{"n_layer": 10, "d_model": 896, "n_head": 14, "n_kv_head": 14, "head_dim": 64, "d_mlp": 2688, "vocab_size": 32000, "activation": "reglu", "norm": "layernorm", "norm_place": "pre", "norm_eps": 1e-05, "positions": "alibi", "qk_norm": false, "attn_scale": 0.125, "bias": "all", "tie_embeddings": true, "parallel_block": false, "init": "normal", "init_std_qkv": 0.0216, "init_std_o": 0.00483, "init_std_up": 0.0216, "init_std_down": 0.00483, "optimizer": "muon_variant", "lr": 0.0141, "lr_mult_o": 2.0, "lr_mult_down": 1.5, "beta1": 0.9, "lr_head": 0.00341, "grad_clip": 0.5, "warmup_steps": 200, "schedule": "wsd", "decay_fraction": 1.0, "decay_shape": "sqrt", "final_lr_fraction": 0.1, "batch_tokens": 262144, "seq_len": 1024, "doc_mask": true, "train_tokens": 1064000000, "steps": 4059, "dataset": "wikipedia_en"}
MLP neurons of a small language model. Each row is named by its layer, matrix (gate and up: input weights) and neuron, and shows model dimensions 464-719. Each number is 500 + 25 x the weight over its row's rms, rounded and kept within 0 to 999. Numbers have three digits each. A neuron's up and down rows have the sign that makes its largest values positive.
After each neuron's rows, "fires on" lists the tokens most often at its 100 highest values on Wikipedia text that the model never trained on.

L2.gate775:481514495488477492481509521471509521522528488480521484525467483498476531488470453510475483510502509523510547451506524506525486506492510486472564477493534513508496508521507473503477531511483460522498539471537514546502498503486512489525517522509520529512517479514519464486501471533490531479505530428452502488514489484487501512497505490494502500470554470478506527508532513502531504493485530509505502509485494494534533484489485503525495465512505501501525495503510507473531489461518525460472539493516468501483475479466511494475497486502479483521510462490478515471482529496520505503525508523495479520495556504516537521559549475509509486499539499499479506516545470493438506478523486489486542538519479505499465522530518496495541493507486459502488472539479552484529508477481498
L2.up775:488501506494504528512528472552456545490526497481491500466515480475488505522510479481516471491521478491518510518507492483511511474450535501509496504482503481502475501488464506502541544474490474504524484501512506506468541475508489505513521503508490551524490454526468519525481482507493505527508506542503518515483469461468532509496529468530519473490501481512499544469516501491506481520474500525480538463490520532517514493506486448458450487483523490518467504478478530512518516475522527467521510539528504495420493524490472508523525491532458503536483483480502472498568536537507484501523450477502497484449513533470495482510517462494516461554460518482496474504515547560465491517481514544467507507543533524514478518525523512482476464481505513489497480500498509466478499448491499
fires on: " and", " or", "==", " ==", ","

L2.gate1301:500494499507500451518486506508511505520489517493502510504465478486505531465501503455490509507497489496506504456474548526509502546543459481486507508495506460499512520495500512466541521464507501503456443516491523499523504496483523493480458491524454489531472472481513496473507522532510503500504512500466483471494522508525478488496490509534499491464522444506481481458473515476488538496456465486530563526491490475489492505487496490451511513498484491476530521490465516523502476553545493496527474461556518493455537520499474496513495542502470500542513496502462515499518497527496535492520529487478469521528516506519537492435496552506453522478445461452499544443465514520478467476527486535511497477555502542538481520487492507452477464498506499501505548537546488431489500448502510
L2.up1301:513443485487530518492504557506532510491531526486495533501539519505528468478511492502528503461491495520464507477485528470508509458526537503449506524543510508509480499507508494493522488528510465525510474481500494505482542526470560533509513447518503515514482491467522480490491478421516472502523492488519457513511442488533542472480558504498504479497498474506534458487512513521514550484539502495480534572507488486494528526479474499471470504452541500518467508484504466482471486466521481536505458507493461524453518494503505458531477488497474526500490441494491506511487489497457503497512506488486491517474490501512498456529532513527486529474529481491438520504501492486500502515511425509499469565493517507525522466485524542536552514474521512469502479463500500496510540503444524
fires on: " |", " and", " in", " of", ";"

L2.gate1210:503531503500461462512483527525487485516502503553503527523488512486458452516495499516542466473470514482489563526491509529480542535509509518496539509440525491484491534494506504469504520505517481487516505494514476490500508502512502499493509464468477486518462493514505421485540573506506533487539498468476470474512524534532474492518489492446486482510528529495510499455467490494482495511490463487554521537468515483502569482487481483453489507503467519526527520516475459460517477435493494516494463486465534536510512501459504517501513515490493489502531475493459515507515495488520506447492495540478495474506525508483499546511436486509530479515490486502509503501505535492503507509502507475458494490506528495493440460477495502482491527508534487473479504538555529505494516468494493
L2.up1210:504465510494500533525521529512466479469491490468461507494480495469503455485538516488495532465520467469480492491449520519524497483476475525497563471509485499473472540535538502516475474481472512498490500485516548468495494484492495464509486502513484541512496499528472512467533450486489483458524481539486471520528486543479511465461506480504489476498524495502469462501536507517501509459475536499491544487474554460490481524491517492537466464456483485484516488523516481513508478491482482497486464490479475524479479484576514527443495521472469460526488488513466485544511525466539469526491491471507491483463491493475490500496534478506547521505539498498471462509506508514499478478520509463446509509503504575473469481523495525502502502508461528518524506492509503441505446495535530
fires on: "==", " and", "History", " of", "Early"

L2.gate2282:498517458482453527510481523500485499507479515523535502479491455476502473528502494467470511528491499498499491468519440455501446506471486541468550442505503492511509450519473508521529458473470542514454558498488455445503510503492531445527509544535509508507547497518517515569515514496505553509496513493524507496524517499547523486512507494482576486521460522540518459551513503500516518493510458478497471490564522517473474479495541496548530454482488542492503500454524496534476502477501492478458473545517496519507464510516488541519487485534488524475492481492501540484507504509500484542500509535481459536459455516496518535516487483454495496528499511493521496510478479517466470522475510483505499503504475519519537506494499494480495545509502533532495488508490479515466483467515488
L2.up2282:480560490513532484486503526478491514526494492522506479507529432492496488490469477489480479482507499510502452505454521495526516466468538478488502500475551482501497465506525491497522505486490484478494478523491490519444470486520507545473472504547476465504533513534533493475501468496511462461489491453518507487528516500486536468464518526484516528481515462493511494519566509515542562516473483512499487488491513555471449516490470477504547494473507479495534492497504520503492431481504499523501508545502514513521469501483482490536492487513456556491530540491540491485509489477505525522514472535503480495526481494519516490507509495519559459490471480505492506501503477552491467477478499501445533471482511533494528525465481547514504480468509503482515478521476483538496476514462537
fires on: " |", ",", "."

L2.gate1390:489485541528514466536487462502488506500495477527523507559479556529491546494491528505514515490522500481506538533527470503503468522523485552493486476485498451534534491509484488460505523525471525468473514516501496488514545537473519497476463474495450497456537513449546534475462522505493513496566481491536516535493495541488537506454481525519461501451490508500446454470486490437498477499494521557553534504515544501509481481507517509496494523516479514499495492502551509487486461517494480488508484487462531514493565499465483473479532496516472511497520488449494528471539554508558484498547501477460484485497537512507540518468490497511522493503483494487519491476522486478506474503501534513461497504524490422534507529493489501489478476529505525500461467483511507474516477448507483
L2.up1390:500471470485521457504467509490497506506478520497530475515470509520517500504508466502522455504463503473501502460486495527494524512476483502511522449527492466532459475522495472521517494506480485490502481482491489514501507494536519477506496528504478510501495499524499514492464518448509486498487490495519497523545444501508492415519459512522515506486501483464539503517535501523492468467499492532521498504525532526506528499515534505522514499542522490501496500482497512509517494557515503493473470506465515479529493471474508501483515513504531466478464537471474525524485516514509501504515480514514511506528509519512500523480472543454525505432478468511510530485511462476486511488506470480477493508506476473547476479481512514534479486549551517497521485479513583466531471506520483
fires on: " |", " points", " of", " assists"

L2.gate1752:506532504505504485546499497494443483521500510559512496494466480474527526533502463523471479496499550495505518450470487450503494497459507544498490545497529500521498467467469476479539535507503485514497482499481509540520474480527480497502508531490492497516504482499499452540459479485503505509534503545505528539508545472493458507470497486508518532510499492495556510507509529529514491495448498544502489510504474537500487481528520536477533467445461507513498495549523475488468465483490481568489540488491529546496522489491496534506528517515479505517540506480507517471505521531472488481536510473496527483498510484523542470466476476489524476517476525490492476476507515458508536576528480441521502554490471485535496537480473492494480510529526534518495525509465503510499547506487519
L2.up1752:429535496534490449533515503481463496481513469515513466510566457478477503548526491529494509515485481533545475501515506549470481513474499491489523540460433521526518540540470480454496494496495502484544506452465480524492509553492463494493460495489452492496505514460518453490483474443471456488485508459555490502523471502541507454531480526490487477500494516507493461492486511497468520519521519512494484511471520491494494488471533483512490508471529501539491501500497541511519488487540492551519499512521515484505469497492474461543504513519481483529496539531497498496468479503530522523476508489505527525493506490529524474486528549483530476541480475510523476486509478506469485526479466481484506508489452502553482482520501500502564524496485485488527512540489514524508506459485554
fires on: " the", " |", " The", "the"

L2.gate1961:487477518485464505482445488517510479494550484464491479506479480515517484489467530481468522523524512511514448502508480479493512498521512467492484479490521511510501499521520524475543485514505482516485476480493527471540514506481502432507483511507464548508552545535480498490521467510480464510519531534488493506473492490501492489485489522551468530557489495494539561470499512498497543491517525461487528523484504548528481506526493463499514501516466504523519544533484457507518494496479512530505494510487550521445525530486484472515519543493495548493526493497513452487477530515474488482480472501529530480474519502471485507509470509470536498456493486550470528457466521460495494474507505494474565518500492491468501461491499489531508474507496529545530491484500495553467537485486552
L2.up1961:500542471506510481508508492419482480496531447475501491489548508523454474489511503462496464482508469531520584507522492541487517468503510516498507488473452535467496440428511507475482506482459501494489526484471461528484508502530469460505469521512492506491528486487485529429496528477493495530481533526511511535469508485469519521512508483557505490442477538486471493465442496441475513493526527502538468492554464543520484504507525528459506468499471520494503503487489543508464490471422467530541529512505503451488515537504488484493503537514536505487493511564478525493484473530503534462531500497484492516502471532523491473525479507532535501490523511464493520486492506499541516495514463546486514505552555539522462501517490512476515463486535500514510512482530510467514495516469488
fires on: "-", "s", "d", ".", " |"

L2.gate1031:463522515509511500526498503473453557503541506542489497484500473512503498541503483537425455509447490493489513518518476509480448476490494490551502490475528528446536478471513509465535456475469467491523505477482526528488467461486525469509495534508488474516471531504523462540488474519455490510495483507527500499490541462540505488504511522520484480499521503509522502496556461512539496526487472470506487491518503514450501470445503539536472505527487502517493534535492532493493471500538500501502495481463488541529484516460493514539494498509525521498481510512531483466499474506455522490512488500523435503520510535486512495498477490472489497489456530480510470487492482492466498485486512486487517538496490478503535496514511526444496506500474500523468499488520548495514523532487487
L2.up1031:493531507461476452504536497519491501540536492509517501481496505550487498516500448510518487495524499512454467509470507489480549479505531483517512497476498476538537491502470502460463496493454439514539539411494531485532547457490486448485518515549481480472499540505531507511479465473465476493501504513538490526503506481490539523510501475480510476506545506517509469504501463528542502528494486482561473498468499509488464486472502502498488509471475524479500463534500507498503469508501477526508525514552543505518505532509524480513477481508493529513560480505522504522464514517519544481490491505497521508509522512485530520499471492520493449527461486512505510506558495523473527521471500469491538456488501548470477515488527501470447494531453494496493510508519484473499493524509512
fires on: " the", " (", " new", " |"

L2.gate1022:481552511466556495480490452578498487514488497522503490477499490519501491534503502492524519513464521516483502483488477485520474492484470492504533451523507507507511517478544486501536504453458490527520512540538450478547482543462491518471463496512513512511564460499472498480506526504538541510471512476481514558514467510492563540499492455509519511483470508476523519511497493513490501504491502480500532481484480493464504507496483527504492492482501491516500479478521421481477489526525517470445518481466484493518514480501531515506499518486482472509457501492469482520496528490469476544535520494517472521514515491543466487489515469521529510544495481538463546446506500484511505516565482493513519499469510493498446489516475473501459547507446511555488464549507490479482520512499482
L2.up1022:496509500514497476535502451516511499500460546554512480522464529508508493468530516478498509459439449518503502499455475479505497453480480479501464484486521553537429507486491515463519522506525537509474495503557466491450509481519481537490475489498482485500531515522502475498495482482547499523495502505472527507553465482521493525512501498500522544484485494476522471497516480544467467523521506515488493500509486531469476498474504503493520480524515482539504523495509477484468452483467472481492496478504493465506484488483487463548496499481465504467452595479555533523515480502507472487498485518502501478490486496506525556472544502537492471508495481488530485438484482540468489510537499454453510512493501519529472526475485433508459502505524530522507547517483478494510473512457490
fires on: " |", ".", " have", "---|---|---|---|"

L2.gate1674:502477513507422445484470503570517543521505490548486530519500489502501486523524475473485550531523517488505557514512503506508509492498509481506501520527495470484480499468495500474529449518463482471452538534450495496483507523488492506469513516475485493545508529519489529487500489503514460467463508501504473484522497437497522494496482490506489468510452515477488501501532476509497534533524514488532566492508529500496519487486481507518465473474495525485514567524481475509498502524490503474468476483516511487502474548481500479510490495510535533515492523501485494470514533471439529514493484520482545490505497491463484473529487477495527518491500497526466539516472513472496471543516499557435481503430481484479454466528527496478499479494490511514469465514515527479487519515486509
L2.up1674:555468517459498532484496475481483470546498488524499515517533477556499462493547496480522527542503523476504503542480509509513520526501522449459499494503476506491456473473538501496514487479497457482475491525531459504477490496568507519489532515527486491465510533509504517516536528542517502530498515508523486465421508444498508509453487505507465579516501502503521495443497476492488455520499495495494507445509486509513513478460507495501523500505492446480524517516497520519472525476475507505453474522545499521514483483517483463461478480485511533555479557523504511504478535526521515460516545516524493477489488526487557489494467515515494520495472453513490513496514503491504507510501519522508484458490424516511474516507494488501463480536486519484456508475528513433500481511468520
fires on: ".", " place", " |", "round", ":"

L2.gate2681:541477485527488514510500483525471551548503468493512475513471460522449447508492477526483510508515527503505467497494495487534498502479513546487491487474464471490509461504511461513515506537546516473489491500473465479475502487483501483463507477549490510499467494514493503514480478484491499509525465528550455521522442441467479500453501471499490526517485512499500541478480490483520539486465486524477510471483499500553460450521491479482522488481501518530541528475564507489493495487488476524470519512496521507488489510471499513496487510542525518431499482550537502471493484520516486533498454476523492523470465505504494491513540478516538507490496508506554530469481463538527508501524500518485498500461463514492523457463520521512523511500490550537478469481463491499502517505524478
L2.up2681:501503496486522552491535521550494521514520483516459408470473478530471526526509465493510499536459538493501479534510460455485521515556520510485526551506494544468501513513492528480455495506507524500492515484533492534522492531535555471509483498497530540461518465501483555534517474536496499514491455495466420509501458506488451450506520472457497463498477503552504482485474496458500526513509519514503482532475523499509539516516520505492527521555486483485525540506496504493480525503458472513495556501501472527475499547478499503485509464503498496510474517516533472532495523499493479525499496519544470501467473491470457452496504500478519510456486528498501502484512466493464534532482484470547449475560439469525514480550490525490480550494484448524527528509484505517508497497475490
fires on: " 0", " ", " |", " 1", " .0"

L2.gate1856:469528508517476506481514505478515480507551520568482488535478516537463532510459490488511498511474485529510505485491499486513525543461522472537494468473494460548493492475536472499524509501520447503505515517451491531449505534496507490465484492527491516530493488537481528502500482495508484509526490458482510515516527507506512542536462462485461531477496484500502494450490482487515524472482477487481495464475529482516515543529501456505535499496461507511563524494510479452480510443454485533511492497501473501485484526489522524468497472525536490464528499537511474477512509505542535576496494505524468515483529516490488509536510489492527457486528517561515492471514476478493499505490496442494498455491490477482542490451518507518535521513515515452485510492505483474501512488509502
L2.up1856:501466524489489531450523470477526521542529502485491525487488554535500457522500457496507492511525481511470512535504506470485506499438483528511491503513528487483523439494481540475459492495508517461433507483534513535544473541499497512473495457517490523472528464494464526518497456542500469535497469486542481493528499463476511530443464538501494537478531490505468521466492481516524451521424501540508477526539472504505467495459483485502536482486471486511483545490485533537471454480499460551479505459522454471553523501537504541472552527467488527539495503497525549472514472477509506517550508502486497459542494542512498514486498516498521529500507508511508487513494523526473492507496507498493540519502519440506501465545507519529488506518540505541532477505510462480497530508469522
fires on: " |"